{"n_layer": 19, "d_model": 256, "n_head": 4, "n_kv_head": 4, "head_dim": 64, "d_mlp": 704, "vocab_size": 8192, "activation": "geglu", "norm": "rmsnorm", "norm_place": "peri", "norm_eps": 1e-06, "positions": "rope", "rope_base": 11400.0, "rope_fraction": 1.0, "qk_norm": false, "attn_scale": 0.125, "bias": "qkv", "tie_embeddings": true, "parallel_block": false, "extras": ["capped logits"], "init": "normal", "init_std_qkv": 0.0312, "init_std_o": 0.00506, "init_std_up": 0.0312, "init_std_down": 0.00506, "init_out_by_depth": true, "optimizer": "adamw", "lr": 0.00138, "beta1": 0.9, "beta2": 0.95, "weight_decay": 0.0, "lr_head": 0.006, "warmup_steps": 334, "schedule": "wsd", "decay_fraction": 0.712, "decay_shape": "linear", "final_lr_fraction": 0.0, "batch_tokens": [32768, 65536, 131072], "seq_len": 512, "doc_mask": true, "train_tokens": 755800000, "steps": 11378, "dataset": "wikipedia_en"}
MLP neurons of a small language model. Each row is named by its layer, matrix (gate and up: input weights) and neuron, and shows model dimensions 0-255. Each number is 128 + 24 x the weight over its row's rms, rounded and kept within 0 to 255. Numbers have three digits each. A neuron's up and down rows have the sign that makes its largest values positive.
After each neuron's rows, "fires in" lists the words (lower case) most often at its 100 highest values on Wikipedia text that the model never trained on.

L5.gate300:104111161128094096098104155137137105139122108092135099139126147120140133084119121126145129152146113115129164095142169130153093113141162140146117160120138111114134099137135107177150104179134124210115125189149167089154142158171130171126123103151096126125113141162129138133127147156142136119191111128156131102133103130106110111103163143138111162113129112102140112107101109111140129148094183142145111103106085118122141115138130133159176127129101118129117108154124134148138128160140134114120130074129108138148087102127153132077109119103162133130150122113126131151134094143085141167098133093167188097132171122166150154147091123143155084136127170101063112137111141121164137138143127131120178090149130151122093134114093111143110138133159112154133127129095139167106109104109107
L5.up300:142087134122125114174128113097136127142103150175122146133096124146146113126146126157133156165139081177141148128122118147131110087111150128162112138118097151130128090128117157099147098136124055127109122134151180140150141137134135094144089109067128149107140191156138088118100121155144138152137086122129136106121108139119177162118102085149185125146064128101098143119138125102144113182138167145143133114147114138146135141193141139148075148123175096157115162150140124130077124139121151123140103137113151078124172133116162133152139121124143144122130123123116128091136131134148129113127127110110127087145125124126131143123108140149120091115166121160151074130135173092086148085120147150151137141102123130112117138149077121148166127144147151129154128089107121142084138134144159
fires in: "york", "of", "album"

L3.gate679:109132120145169147193142110128158097090145122113142124118132111108125125156170091151087114129137115129125156132077101094129137130114155137104101135155129126097127140114140117144121129117073140149154151186138117128092158153141127103194106139169125112115113110112098101116069123094101149123115124132098119091119142113154165094126131146129155110117114156148125080137138099129163126137120166131120126126156130158157139119139139152117093121141108147154128091055149140147159126094160133134162121110149117123104163110094095130138143162066108128169110134086118159145111137171178101105152114111126130137122109158198146117159119143092126158147111126110150153141143099132082101131137096127095123110123157162163147145137104093110129137125141140119138082114107106113151106163150085
L3.up679:114114071129101127164101143121112115111137085106110139136129130130095102143109108111155164119145074150117136153106116118112146095137142155166137122162123119118128133127171121130163132100140175139124157096138125148103102111109166152105125172114144129103102097106113117094126167138110153108165135152126068172135124178126109182126122144128106123128164135145117100131107097127136143133102130139108115193168109161072137120122075109102120128123130115148179121137144126123168114124119155127154193136162106087103164126102119189104125129126158125142128096173139123113160099102124148129109116132119140112132140105123140160117113084104082106104133123158098140099137132104118139112129148095142148103131094181108081133141134099137140151127143084121126159133141148091087090125123074
fires in: "that", "girl"

L4.gate221:088142102139102149148115109086090117110106125096054126130139105126145119144160156135142128168174125130128137107119058118102137135138161131133150156129109138074134137143119101142146180142106121141156118130122132137085104137124132128093108126138080145140140083097138154139081156076101098121144140153098134096114116107086123118113133119153110108117162117107129126103110112089107149116108104133122139161113081136154137101114090120139194163136105107104114132065133132133154129108101120078167120113084109175151170127126067168101163137169082164132132104132150091104127124099131145114140117128134137099122131146138185102127128117137144105137110148127094131131157120107115102166124094113142140144124130130094163115131132118117109131126131157162144072104132121101157112129147129
L4.up221:103159061138108170142120103101157113128152098157142135125164150140147114174165129152125139137108144155124125139096081127124123098131140148122148133120117127104143145089119076114110145107133155140143144122104147102158089132121155135151156127138114132156122160110144107114173144129129100115168152130129145164103099077100160134113133161115115141139151127108100121112098137143156147171117142090081149134117127116123184096105123151096144099134145134096126135080086139142100087070154140177123203126125083136122072130148125140137143163123143100118125117126156076165151152116142114133145101117144092088113099070134141118105144124082092098095147102149107118130167124125115151143107142132097115117160135122113123089168126144132112147128108133113138145136145151113121137113078167
fires in: "other", "others", "key", "steel", "better", "shterev"

L2.gate415:109163180109148155171160130116129102117130121098152103143113143140163171091142078146129111173153116138155116123115094139085067126160143114102110127174101108111125120128132139142139122146126105131096177116166110106140140189105131144122122123108136121126101112150123106121135157107123141098129118116114148091124138171114145132108114169167110099132107158135118096118074106118098105123174139130131131151157125108147133079156133152136115179170119133175116111075085114154138105136153134098141091151145085137153124114154121140097121142132113116158149085138117132136104167161094118147144174122135166128128159105156132080131140149173127140114082112133160138165131179127112147118133133107135115119185142135144126106130146092125130127138112161086098177147171118149117133129102104
L2.up415:133139168146102136179116132136113073110088118145123158156113139117139099156153124127139138159118163142145141107091150130150138142121104172124158132144133114149151118145170163124140104135132098157104138119177081146107170132117136146114137148111135108115099118074116094135095105140091152119115121140102073093108128123114114104139116140148139085073104126113112141111106094128166156113142114100110151189141140149136162137164077163118134189101128129169131121115109134160128127131179150130177128101184159124130143144095143108152163130134111112133129149136127143097108137094100124115147117155123193127120140110127130100096167129129154198092143126081135117104114148143126118156121095143087069131164103135122125112134155139119113111123136099121136127150153126154163145137168116
fires in: "be", "that", "not"

L15.gate150:121104141162149147153116155131162156100092153137091098096149115120142130100118140143139133100135138129125104159102122098106147145105126121139148089155154159080104116136161141132102137128122165202100137103097141164107118154133129072144116143126155102137154128089108102127084135113125105081110120128122151083138121134072126102107112132118100156081108088135169117137144191099173101129144186098148099150123103126125137101131096149116158158128143164101182130134119124142149141101113130142145127129136193133156168153094139083134128134114120148107127151145160120138125097112131140140119137148132130143102117109091132135156130087150113142165122156128130120132073107105098120161139115119143147135112142140119134164134123102114118114194122075095134142128155160148124104075096115
L15.up150:129087135098129119127112123196091140181133137136164151183112132189140104160152135106130105135108140178093097102121127144130136145170158122123132123125196125114086109153102122117178110114077126123126168112131155163095127147125142136103092079107135158141114156136124154148165121090149143139133090119144141149150063121132121151142143131124121095111125159134155143161145125163127113152113113100156143131138115120123093123128130136141096125126143118161142162144154115162103136130145142129110114101105109110125093125116104132158095091121095121142139154113113134125166108159119141146092122127161134120113129146162154105092132140081110100150112119136121106142108132092120167119120186150135171184144141159110087126145093147134093154095122129114156085149133113151156109155067120
fires in: "an", "anion"

L9.gate70:163134080099078142100162117152150135130126133080138081127108132153109157114131122096112100128118143130113111136097135110136159117130122161154147155164120096145147097153148133132116110102167135144133109098111133151106131140151125122134139109157136123117136104102130152127090153147081104089111163151112114119163136193070121178166176139157121086114167099150113126132152155153167093121138153147165117132122127117132115132123111146122137136137121149144132116098068115149130141133134141114106164135047157124124131144138124136124145132087162111119162114127161114152126131146135149186141165135126076146111101080146150115174172158155145142101128119089173135132123139159127147160147114122149133115156158114141090121149193128157114091113110150157150109127154098137093106114124113
L9.up70:128124165132181103113134121096174150158129116108106113120122146142163098096167137138130149145121107127150140156148177120111121095089101118108133087148130135127135163168153123126143172107117108124114116117149121142113130116156144171113110144129115104132118183138173117107141105104142136092096120109116132152106165112121148111147104149123071135196090139116126129101132132124108065135113125112125129173137115085111095172112157161119150116130102151154103170136119150158121112071125111137120140145167107135100141136163118125149129153151113121130150135147137102141097127136155097099134126167146101120115129102111102110108143140114097091147154128137127112171105116145115110111155135119104115126112139161114139159112095114112202122140119091134155119110136062063104134194143181
fires in: "0"

L5.gate492:117163094113147120154156080111131138153112128133125114124132138152149139130110098135110096122175147175114129134096078098158130136097143124145088110121117149145112157105093118132154148175113142132174066158144154117148128121159128120167171112102078142143090097145141127141106140125120117119140189110132130120106166121137116116114131135178154096131165133107098092151114127135183116140105131153135143112143162136146159124157107156116109096131142166137113112119129128149107168143095084083125135131137165145119113131153139110133090175130109118159145135126132126138133171114130085112125134139196123130120144126130095132138104167103140117160117103114122148080093106109130124107182111107080096132164118120166108119098148096082132130118172146116102119134145174139141100136177176
L5.up492:076092147116102153133105136095104130093128127117128137139129120132144138141094148137142134150110106106123106109132180143153167059153142162069088105131085141129091148125124113105124134075125150140101165139134148126144107140121121142140132122140147132145126118171123083121116096141077108129132098098175116103155113147124134150164082159145122117140149115101103130111157117149115132080138097122145122126133155101111116116118133132110158177128099113093117092102165128115117123059128095156124131160127118079134105171131105143098100116133145113124100085137122161115103091106106094086161103123123124096134085092079111118165121153154109157154171112151137129117115135159092116121142097172105175133122117105131123121126107165105141152113184137128147132122131111138101147117072134
fires in: "the"

L6.gate551:134127111163143126138122062081110100113129142144148153150098117113140096113107053139114103107182127124130099121119125141105150083073126147151097113150130119093100133117133159149126124136112112160144087128118099094081131127145106093119107108148126110117113171134098090131131124149140135127111115191132096128152110142131146172143133145115111100114133140089139130063128131147134126107125160103126082120152088152128130088113137103108118135134115120114124100094145167115165162128171101096171132112085130140086138109137110153133132126124107183083140098120102145133179141109098113148172159148139103069118103110118177100142149160119141102108123158138132091184150116172143129116140114154103132141138146140152117151137095135102147142112128119116161145163165108130120110128109116
L6.up551:143139103140129115103127113111133132112113149146164137098109157122135075127128118152115180142154141171138117134144111140143160097091116123144108174156111125101100147094141119097168140061140133113178122099125151126163113108126103167085146157142127148145115121079119125098144112188125123113112136143148141143103135156106123150126136139108130110094132161131181128075103111145161129089090178146094140117142121156114133120096147169147140138126118149111130128116166128118130141120176127139102107127099127131108117129157130095127073109101111147161138127102105123063139155138107090102106131123153147112126157116122132107144126162138074073150149136164156130143135145141133093153170108097119159132070161112149144111101134139122184159109150125132113120118158112107068125113115170
fires in: "0", "1", "ivan"

L3.gate595:102124061140069138143109122066124148095126129161130125142158131107129158133140116119153092154131081082161125136138126120116124108142086143180116148077108130130097129149175140088120143147094159114145108124134110091094128106159127152132114141145108163147119084131132122129138144150093099117144145126154123100108116164097087117159094099118133143159091139121156147125123119127111153156096147110113122160140132133171118138144150125147107118119121108133115120152099107131186128136135097133155107167098155111145086178107131114124139146134089111143121117150120136140082135161083080125117139155104080108100123106151130136142105102127103117154141143131099103140134137142127158131133131131209121114185124097180139124107134112121120101132134064146147127131147119162109136146197132
L3.up595:094121130189150132127125143109109153131121144096136117135178129139135178131147109121099153121170140126115119096110131127101126136151123139110155109119152126140117165115176130144086062142096103122162088143090119137123129158105103145140108104140094138111139133155144159153170156104112122111123129147138094150161102116126105150136181111142154139122093147118061154126138103130108130149172117131106139138134157129154115130131129125147089156115119132085184113167106136106129089170143100156119094095100070089101109133108138168157132127152109143162087077136138125135123080136149108128108107128160113145158160110101147150123165120067151148119189138154067109119157142103126138161106122136104114142134119131133120137133162144123126083101125106134102164121104112134149141101108105
fires in: "of", "to"

L2.gate480:110134101155118159130125101108113130095176167165137149142137100145147124128159099110161108148132075096123144184137130159124104153137136093115122097141145134152143135130097144156150126096093127125156078142117116118128150124079127136146086139155063142111098073115144121138159128127106115113101159150127160092148130142117105157140115195104142086115153193136111153110138136150092094131146166130125106092126157132148095105143155136130117128149143105102140143091154123172118124129132111142179100135144119114095131136120155095168109147102095142152132094130130149087148150126100107079130125134130169101130148150142123099109178132147161125158145132162129108090139161100076126148129133158145145137141189130140124170152129109125067139118102134120138133119133101113147092130136140
L2.up480:161200130119102147124152153090116123110158126143112134133133085118127123085103089136123151166161043118140161087135108100115080073167140169080103141041105147154121092145135097144126153118095157114137125083121098110131100124113108132093102120150110150110098105110150159137123102118128145100138130173118167113096118132109119156097100124122141134155119158140167130125152161118150139123087120124124110110125144146115122160112108081110104141154106113120173139117161098154129151118140121129112142147137115140114124157094167098152109154128157120158137128117122167117127115131136094109128105136089111108208104119140141105128176139110145142164077132134153115137132161135133119123162122163119149120145112121122118154171140138120096140117116143124141129130136136093148122163133151
fires in: "of", "to", "is"

L3.gate690:094151143144129117157153138147067142138142097104183106149179126145126109139098132090156102115128129133135115151131129183103090118134146110063140110126125132105145098130152144154092092139120153137127133122150134160166104163132142094093112155141087125116162163119106131123166118109112160103112141121119190137166113051127110138123103096151119116132130114165118145095081090160102132124127137106119112126158087118150169111140160145098127162116098124105095161136134137151123147118136140083117140096160127149112091154155079114136130110102132126124156088100146116107143107077132113138142123139129158136146171151115139120135157133116149120134164123134084158157185115150103120151125137126066148146114166114099117122155110126134113127158127093148123175123131073128156133117119129
L3.up690:142119056112129098104122126118114135158114122119168160107144097068143104112125113153113103155193116110135131091140183133138092119101108122098123103146084165117122118102139164158208166131139161096121140154131094103104120187139118191150126131164119187150135145139125139118116123151110152096118140117120120142178119127106122104125144101150133123160109138137107135157122113116171113132158100146128123123139148114140170130160117135153105127122103112106111086153097136156139142146158142119086152146100131114117114113103137135158098095109097140167171121121105119156128111112136117107128125118142101122132183164125135080158115127169148169124102127084096108122140135150093146134163130128144138066128121123158114166114114124130136125118135149154151096121097138089118144116088109
fires in: "years", "others", "activities", "marriage"

L3.gate311:147089112167144157140128145096102116121105132106138140172132125100157080169130083114116144133181120133139116154144124150142120102120107146090147138114158100115113140105148086111129145140094145147141123117159081143133116143154146118110145127114123168139128109078106141145126147107118143117164145162140130120105161122092106104192123128144125123092136136096124115116165119122137159109123151131087112090116143180103129126115113169115147129134162140127121205103188125131154084132137127146172120110099116141079106145131149130130127153204086136118130120146138129081121117122175098127129128150120150062128082149170133110111104139118144131126166112044111135148128078119135110097135122154111128150125123138181149125119151117163101131126153116139161091126114139140125139141125110
L3.up311:155150154136179106170103171122162110103136122133100126156149115144129105113163132146164127131149092123160101144132117134131075136132129111103180110121127128168120083115155176106138093152101124086126088139114135121081101143142145200115122110159114129132174108113124122148118116129124112160098126159120124087100139150115086102150130108147152126132121093168131150137124165088106156085084110119133146157115140148150115140135165112135084155111166127132163134093092131175104096126075123107119157125098106134103164125077158133115118147170116135180109133110163125136173123123129082089133120128116130168123117133097153115116126159089131134086144139109150149142149135131122138157110138148143131082120143136175166155137167151114128122147129124111172128114139131096137158145097123
fires in: "of", "much"

L4.gate205:092109123136123104114128077130136127079111097109126096110124131117165112131160128174133141119122070127175145103138090124106125166130146142148098111135112139104093155045112143171113190108087107179168125127164143127126093158136102140157136153114119109149145140115126124125172153124132068097139130133120137102150131095156122142082143144086126122106089147151157123104130076111133098154125181125150112089146070146145133117118093077154117133132129132136094075118175108108171154129149142103113149104128110136122153117123164126126139120138133136135163052124146140138138127111099113162126121179133139137130158148106161104136124133108132121116106149182145133154157096163105146131116137137130137134109125148120125144162116172141139098142158121131127134144145147136139107150144109
L4.up205:151137100114161170114098146115154122138077107142105089139148136112173121156155142126145129122151114096142097134131112135114144131160148168157078119086118127116104153145096144122102107114159111150116121164111127117145098142144159156153095133143112117123102140137170151164151158143121120124104113130124146172122071143130135157133128111123173108088134092076139111118128157078143128109095133118122155136109135174121123139122110184137116139117126114146130102135114113110137077170118139126111121137143155152142136078105130116141118165100133133165122147141117114073098142149120150094121127142095080109160144121123104112138114133155059136173175138141187158131175167137125096133125123158147117125083119084113148150132139165133114116148119147150139124134136111067071097115118168
fires in: "of"

L6.gate248:102137129129100140150127118074178126118137096166103138184117122076152094112139106099089133158161117102135160142121116133092132150148155129117142109099178113127135115165118096106140163160097149103135135118120061132096152126151138135130137151095114139140107132116093158109127120081117110137159133124097159152144101096130144139104118145150159157098126134105136111116150123147105125141147102160113119111154122114103103126123127110083120145131176140110151148122104126190108125108108103114140135087165107134142100154141078126135135089133127148104140103112149155119095120081154094109188147144156160113126129156126081137098122141090149121149115112118119129166119134162129168102109123179157103137055133105117104147128086107127150123142123145170147089125092120113121107097097089
L6.up248:170117135129109127129074150163142128114126084149123131133129155129144111142143131125105121135167141113120122181115128104132148090099145088155118134120159121133112139159133114112151140132132131138125152078130137185143131136122127122162080109118133077163095098149176126083113140086083145118115147091140078162138166136132147109104108143141117164142157146115123118148110132128140111115166150106162115129105140187121104132129090145140100126146150150111127144128105114114119107125158143152130142131138124129124103113159134118100105151124088107155111093120152099102108136152103117131153149131156088161106116104164117104111100150134131178098136138147118211105109124136115144098125102149189148113174141134126165095081135110109066129159171141123137075065099105133150149154115136
fires in: "that", "which", "this", "what"

L6.gate505:117123114132118137077137143113107158159108124151119175171127108154151156129105116160147120127180105144106129136127146170102161125149097098125138094162137133147088126122137118132120133121126080149116142150150111114154152106112101101110146149134145149132163109101136161127112148116123120176119176075118111140125150138095091144159148094094114100134174136108134128157098125107122132142118105118143124143089109133138106132121138139119164158136107131118107084144146097130117117106099152142120128098090132121117123079131081163146136110110071145124164122071160156088120139133113087129106146132144087079095072171184106156107090080149129113142131150107109123176146132121158120160103104128126088134135116107168109163087097104112128104133168105094157096126106127117109135165139104
L6.up505:117136135096126100102166164086141179149087118091092129157152099127105126138149072151186152129152097111163111147123138093161121131157146104086081119134105177119099109132139135144165129132124076183120132123157106126151142131136157080105134145103110107118110136134118113127160186148123110143159111149128163155114143117121163160130157129124083104103117157096107117117146147101134087148114119128134099143132098146128165150111138134149106101126095118160146136098141155120145136112137173106128148156116144134131156105126121121123101139073168128082146144156110110125116138142165115109116125106167109090093126130194104120135104159146082113123137180139124117180151108141137109163129121098163090106127143134176128139121121103130179097129147085135134134148136114137134142130117135
fires in: "0", "lead", "m", "bass", "guitar"

L11.gate22:103135139113144149121109102137119132139096103144115096124074150142156154162148114133153131133120111136126161126141117150103111111076073106156100166134143112157129138148152120131117175118126164164132143173129133146120116118126126144116078113174139118119149115122125119119141150151133138103124140141149142155146133073133124141118144102084104114132090095115126166093138152114130052159117174117092101154128121163116152113137163133172122112135113129207114120139139109135125116134161153107151125103139112145189129107096151118153128101141136142166137128154130123115098131167103131135134106150075128120107120104099149145143095140152144168126152135134095113105135099083113161176102101088130118141149083129114081080108153157135118148165123148121151094167151082077108162129106115
L11.up22:122130205078123131146155124151159130114143080150169099130125119148127127105133151099124135115064115110126093141188100114161124155134101140085113184127133140159113101147143100108110114141105140148131154154119088124122146169168115115160104122145125145145095122103107079141168178150174139113140114079129145120150098099128105157134129153134092127131143124101141138135127117167152171139156145124177155127106129115163118122099062138117123151133079113132159136119139128180157112058143088127084100126135133164113123133138169101118138155129126144135119164149119148095160125138110107130122137092120121121179091135114111151151115149145136113133127120125103155135129131127083155134087156164144106151105128111142146147152151128111094128097114137083139130097107125119099129106145126
fires in: "and", "of", "oil", "on", "bone", "1987"

L6.gate476:134113178123191056150158139102153136179134074151140138096134098095139141124134112117132169162115143136138148130089091156169152155150165085099155119129159141145095144151133143143094117153145127129118105140100109142144113121118122134186107131114147113088098105096064142164089128103128102140141143134128140150156091092098094105173136090178110117157162128110096116128126147123131124101088138111110121070099098139133141147140129124131118156142118104135138134135107158151095160093160127131123135161114065147167125137105104164165098118113133131157123113125164125123120102131146102148156138115132106143133158140171113108152094130140112155125158144120132148134122137139138172112134096145130160142092131102127155130185155085126097123127115107138131125110159120124134099140093120
L6.up476:159130154125102093158122148158122108190110079171119133114152090100118116104146091130119146159147149156107135130118137161128139125100123160137135118109173118116121077158147167132141128114155063140129142131126113136135104116130137129156110111134171091116099097123085120096110107102126114130149111140137162151088129101109092143132177140145118129079148101099075096106074170151127157106116127150113123127137088153169156117104149092120131123120103145111151145133139153112101128102152128132154179161105104134145092139151099143143124112145112143175136140119139064079158140119131147172142088162105146133108165106120127099127122178149112114130113123117115152136147164152148142133110162114148140136096129094134134136162142138127105137056118101135131093102121162120155132148093114
fires in: "championship", "september", "police", "census", "business", "congress"

L6.gate282:119090104123137161147124117130104080107153137117137153086164176131105115079141139100128139138107101143094114157114066129116145180134090123132074111135114158144134129082148121136158097131082111121173077109154121102093162118153118146138107104145120154140126132141102110132088112127149084107140151118173132093153078128120097152095145125143167102132140134147146097140109124165125134153129166154156101140086133128129108122144114134128117123133123121155138125138139105132124169122158121177111178140121145112093132086087145117140143082159159114154134108135166169069141095166149098113167157161162083135106124142107155126180159148125153131150115113175150109125156124138119165118133105107149141122114104123140097135154125109135145118152126110113130135147115172126160125111163150
L6.up282:094118083114130115128130185054151100171116147147102111120142134141114082104120111130111148107190103138131146156142170101160093126196120167137107116188129142135125136138119142112154120176102167168184091090098142153155115167108125075158095133119120126122138124151110125126148115101126146114126077088128117115129134124099155147107137127140170115085112141111150135113117149093088133136118124128095110147120095123144144142092113121164135114122166132158160116143167112118142122135138111134155115124110091118139134127111124140153122103157152121095164112126140119095163153118086105158155154151123115143104151128132123140103186136122081116152141112128156133090104082149108113135113113099114097105080147107127097147111133128097132135110102151095097155143107141119120082104116130
fires in: "which", "of", "whom"

L3.gate317:136113112152108133126161128113117135124090084124136121132145121113181147097135157106147067099119075117120132120147120128148148109069159126108113095159126092122124137116133124108183136117107090157120090153137110093168119114103153151119127132105084170098158122118067138082181150093154126100158135095108170093132137129102122115138102146178108124102128172164120116142079133121100146113190149125130096121148126108120103093121112092146146149140109086118136131122142137155132123134162104116151126136108122116129110134127074129088148153151096116152154100125137114126112143139129133127138136164109077072110101142134123112142158137142105141143164122130150112128126144130114151159135128150152125154155130113113143115118154134094105104108112126128166119091195126122166126111075066
L3.up317:143161154120097054120168159107145106150141128152164112104190117137137115115143155110164147116139128113132111112121114162172136123126154131093134129104160139102086108173170124113144183120140141168149117139054122147150116123139145131119148107138147131099137121111118127103142108113088130131162115160145128140129124147119108122138136100172167149157079118111095148114130123156141103074152060122155078136120124075109113122122150118164106149120122104137117155109148117153134091125122135121132194146103109105095132101143112113170134132153142145104125176132152122091144124092128126129115154125112134122146101144106152136123147152128092076126147064151155117120134104087169125144154129143106138132159098143161099141118115148141127127115137141127160178119104173107130147085122133
fires in: "the", "of", "by"

L3.gate464:113113105119121102079106103143114098123111103166143135143121187132142087104166093193161093129161145136150144121178172149160159093120119116153112145168108131138104101122121128094139167123130107159164143141156152090090129137140102158157166112153141135154145117133123134110110169130137122097115141154136091116126113151119094129132123143111075108143139148135114109125155132149191128146110134122135146104127140142149098115091080137173135118106124137082089072083136161111116090095145137114146116134132116130131147127147118146123122130176119107106150129104163138138173093091094132166118122101123169138121101122106127080119120170150126113143151139134111074149175140102097111128175176147107156124110134101147129102138111105083154131127120117129128127096107130154107099141155121
L3.up464:141115123123071134089122120141115145167151123122157144124112151119127106123093071127116151142152150146147134127146111119136142122136129142136154155124146112147059123099123175140122092156132097152123175153118107150136109122139143124108148125112100154151158163153133169113158107109110120111153126159122103144116114120121122117129153104154082108136101060116142112144140118142178134101104115105102145158122126128106124106110151119164113120134148128079110145166133143095138116131114107095134147103121168099091095138197104135111109111137137111116138163134134153065115128070104150190173113134138145117084125135136126121130145149137110132122117138171137110133138131100072144143081121164112168166097117131122164118114135119146101082145139086164100127079122095086090141083143159
fires in: "in", "of"

L5.gate577:133109119144105131096087139156111068129129120130157108092087124117158077131122121092111132144073103153145112145171153150110130114081161071142141120109137110123130137130112102148148132136127104157121101124154121070121151163189145145110168141161149138138136097151093150096176143140130096121147126118115114117140149114092114141138141163135151153125125113154149116166124148121105133111140169118118099089121095123147147134134122123108119129128118136122139116127141153163115091115145135124091123126130144164153123146061106099096130101135119134124122067090178134100129158116153121166126169098134118078096130142140108131169128147144131124150099121136157147111091136108092148133089105145114114115120130110073118156128108103161125126160116164138113068084139146107123147166125058
L5.up577:137159140125139110147116078155150083126147128116146118122121128123142102158127158128157133120128146145131164111141129128160108137101161144124137103086112128132132166104160080133100140145093153098138168080131102135145124126115158161128122127140156127128121152123085144115078159131091119123117117121159133123139147117093122088094132147158130117127152102143129129120114124146174087135088151145139118097073075133114119115104101124142126135131139115190119104077104125124137114123154120073107119133169106139113162131132055139123100131117160122118110101142101118105116146110093128095149149110157142130134124165102173178108128173132146141121091069124146169122116106161098101070060166129117119122120127060113139123115090131156131174157117108123093122127102147115130160129103131
fires in: "which", "that", "116", "it"

L5.gate175:137102093137140165146111115137124175151075175175108111118149128156126124132143150183100154133131065144168109103130124094102127095104151115143114141138128101128087099155135135143149139113117106178117144125163081151135156118187095165148088148096116139111159106126142127107181107154103100105110130091113134089163152096121098107120125132101108140122129082141131131096140127098114112102112164108148101122192120173185146117128153124138146131128085141160133145150149115093160147159112142100105120101135145144145101125127139117088105098119133107191147134111141101091102117147118143140109140102142090115102126138119112119149100131099126111116104100157112129137134140165121117160132116095172139145112122076122094132155097103145164142168142140101149144115135122118161127116144102
L5.up175:147072080144079117131147117127119138102132121134172078179142129094102111168112141162122118116153111145143131118126152102109128114123139087109131094137156097148122154133131195101156157152094097111178127128127116119122140139136154115152113129157155137106163150146096155134141117158151116108122122169135128133120133131129125155111173111102134118150146139134137103126126095090115113089117095101102139135160089101134108143067141102098076187116118144099129126125159136097115161183122099134113105131119124108107149141167129110154122129161101120113142143161115124093077115137143138126108126129106127127113130128124108136112134140135131078131122120158095138186173130079175107146179123178128135121123143096099119107119146144128144120122080092144067113127156083145133147158115098
fires in: "round", "of", "single", "2", "been", "microsoft"

L3.gate11:115104162106099135140114122110118098122166131124101170156144144074163125135101133118153147164136127082094120083158104117165129182109151128114154153116153122130160133056142112122068157150104118081134155134125160117137110153142156124207106148113083132112164140094088161121130100136138142097108157155100141148178119071119144123134123107134128118125125114111140153121114137123150132127142129162156167110117114123115132137141118119148126130108086114148118115113117137132110143117121115128125146151154115154134182150125093105079160138120129165124157097105097181148125148072171089152159097089131147109129143158123151129135137134153126124156125125138142118093101116144145103158122152126093179113080144087137136133107156123159135111123111106135134130081117130103130082160126110
L3.up11:070118113170094135170124128128073094116144127100113129148105102134152141107111134131129145130152145178125106121120091089177114127121126134109177097130158151119133089151135130117120108161095113143129136121131128120141108132093131146160148108164129116104141138106159119133104179130117146133115131106147032163154146120139118105104111138119102103162146116123144136105118155157131136108111132154164102138140148133142157112145102130115140151138115128126058111172095132141123144096190148145107150122119073133102163127140135113118095128068130141137126135097107100164120155127154129090120117121143166078136124158154118111166120152086095181101118142129140147121141088091100131146094158136154155122166163130171126122098108142113115136069107119157097152159124148132136144110109140
fires in: "other", "such", "others"

L6.gate462:143142115168156154095118148168090091164142098124129118108117085099123134144099149129114117100154176173139097147122140119074146119096113111180144138150129133139087146107134086174119114114140150127139131125143134143071156121133094153148152100114142133131125117081126126100102152186131133157138140117147120143109132116111110183115067147127158174153077135155146120078126126110134136095105143118124141121118112147123139067119097100101155135129129154146114139129124140171176104112170113112146121098111147114162138118151143160169158137099080160097162077122143126103130156171132146186125152099127113146119111125152163125156114124143092123153129141099123081106133125128088103136093093136098117136125135135120109114127121077123155129143139109105139123104161153130111120115132088
L6.up462:127165111109137142141152104128144131088099080112154112088127136106142100109152097136120100104147144133123104140171134133104170140141132129112111157106147134094159129173150100094146150141152175159167144152078079107162158096133122117141087120127138115135092169153126094113105120085115140142148137111173111137160175172124126128149125166173141136079115140136176176129128106126118101120153119153161088132083150120131127137132128119117141148144179138110136168136135126147106114131124117126135122115105131101128099146125168111136096117130112154153143161107160067134127141123133160111149143143124159130136109139118089070082104131104144147155126126137101129106124096118163130114163186100150099175171129163120117139140161126137113148111151122061128129105129148132127082151139157
fires in: "an", "another"

L9.gate663:129123111108131119156121104087171139121161147124113114112143114134124146125129101152156128181134094099141115135134128121119148120153121145162098178137116136111118101117161095095107100133118152116134122118158081130129112112133123086141119140119092090102115116121141071105132118161142086115131142121133109121161107097112105128163124151147139068115139136121120109155140113103135147161120110134168129132110175087114144148091146156129109176141118111108074134143076150143124096135203119087124125156164142144120160126121149144114131107131105134145085106129090125114117094111158117144131136168162077103113107110099163161127107154115153129165155113144101133141145152163093154136105126145168161164164110136117149163160133129129110100144143070145095125200164106147116139126183110
L9.up663:135169111154124160093125100119116167143142135140163129121110112130129127160104144094120172116123161143133146167110145152076136125149144154121115138110120119092151147105138122137091125124176161133131130073125144107101108178136123123120126144147116128157099154113145149112138154141169156086104107141124115153106131057114070117080166178127143128175104114125116156141147154108147112094141140120116150102142158112141133140099120149131125118131169124128102117156144139111128087147127133125119100179146130099110120142120159117154148175155142101081154150125131092111114145116152110163132147136089116148121117105150139092108088140131176155094109138100130149099065130122169177139137132126162139127143138095144101141152147142076135136083092159131109131141158084111174115164127088
fires in: "early", "late", "0", "of", "to", "later"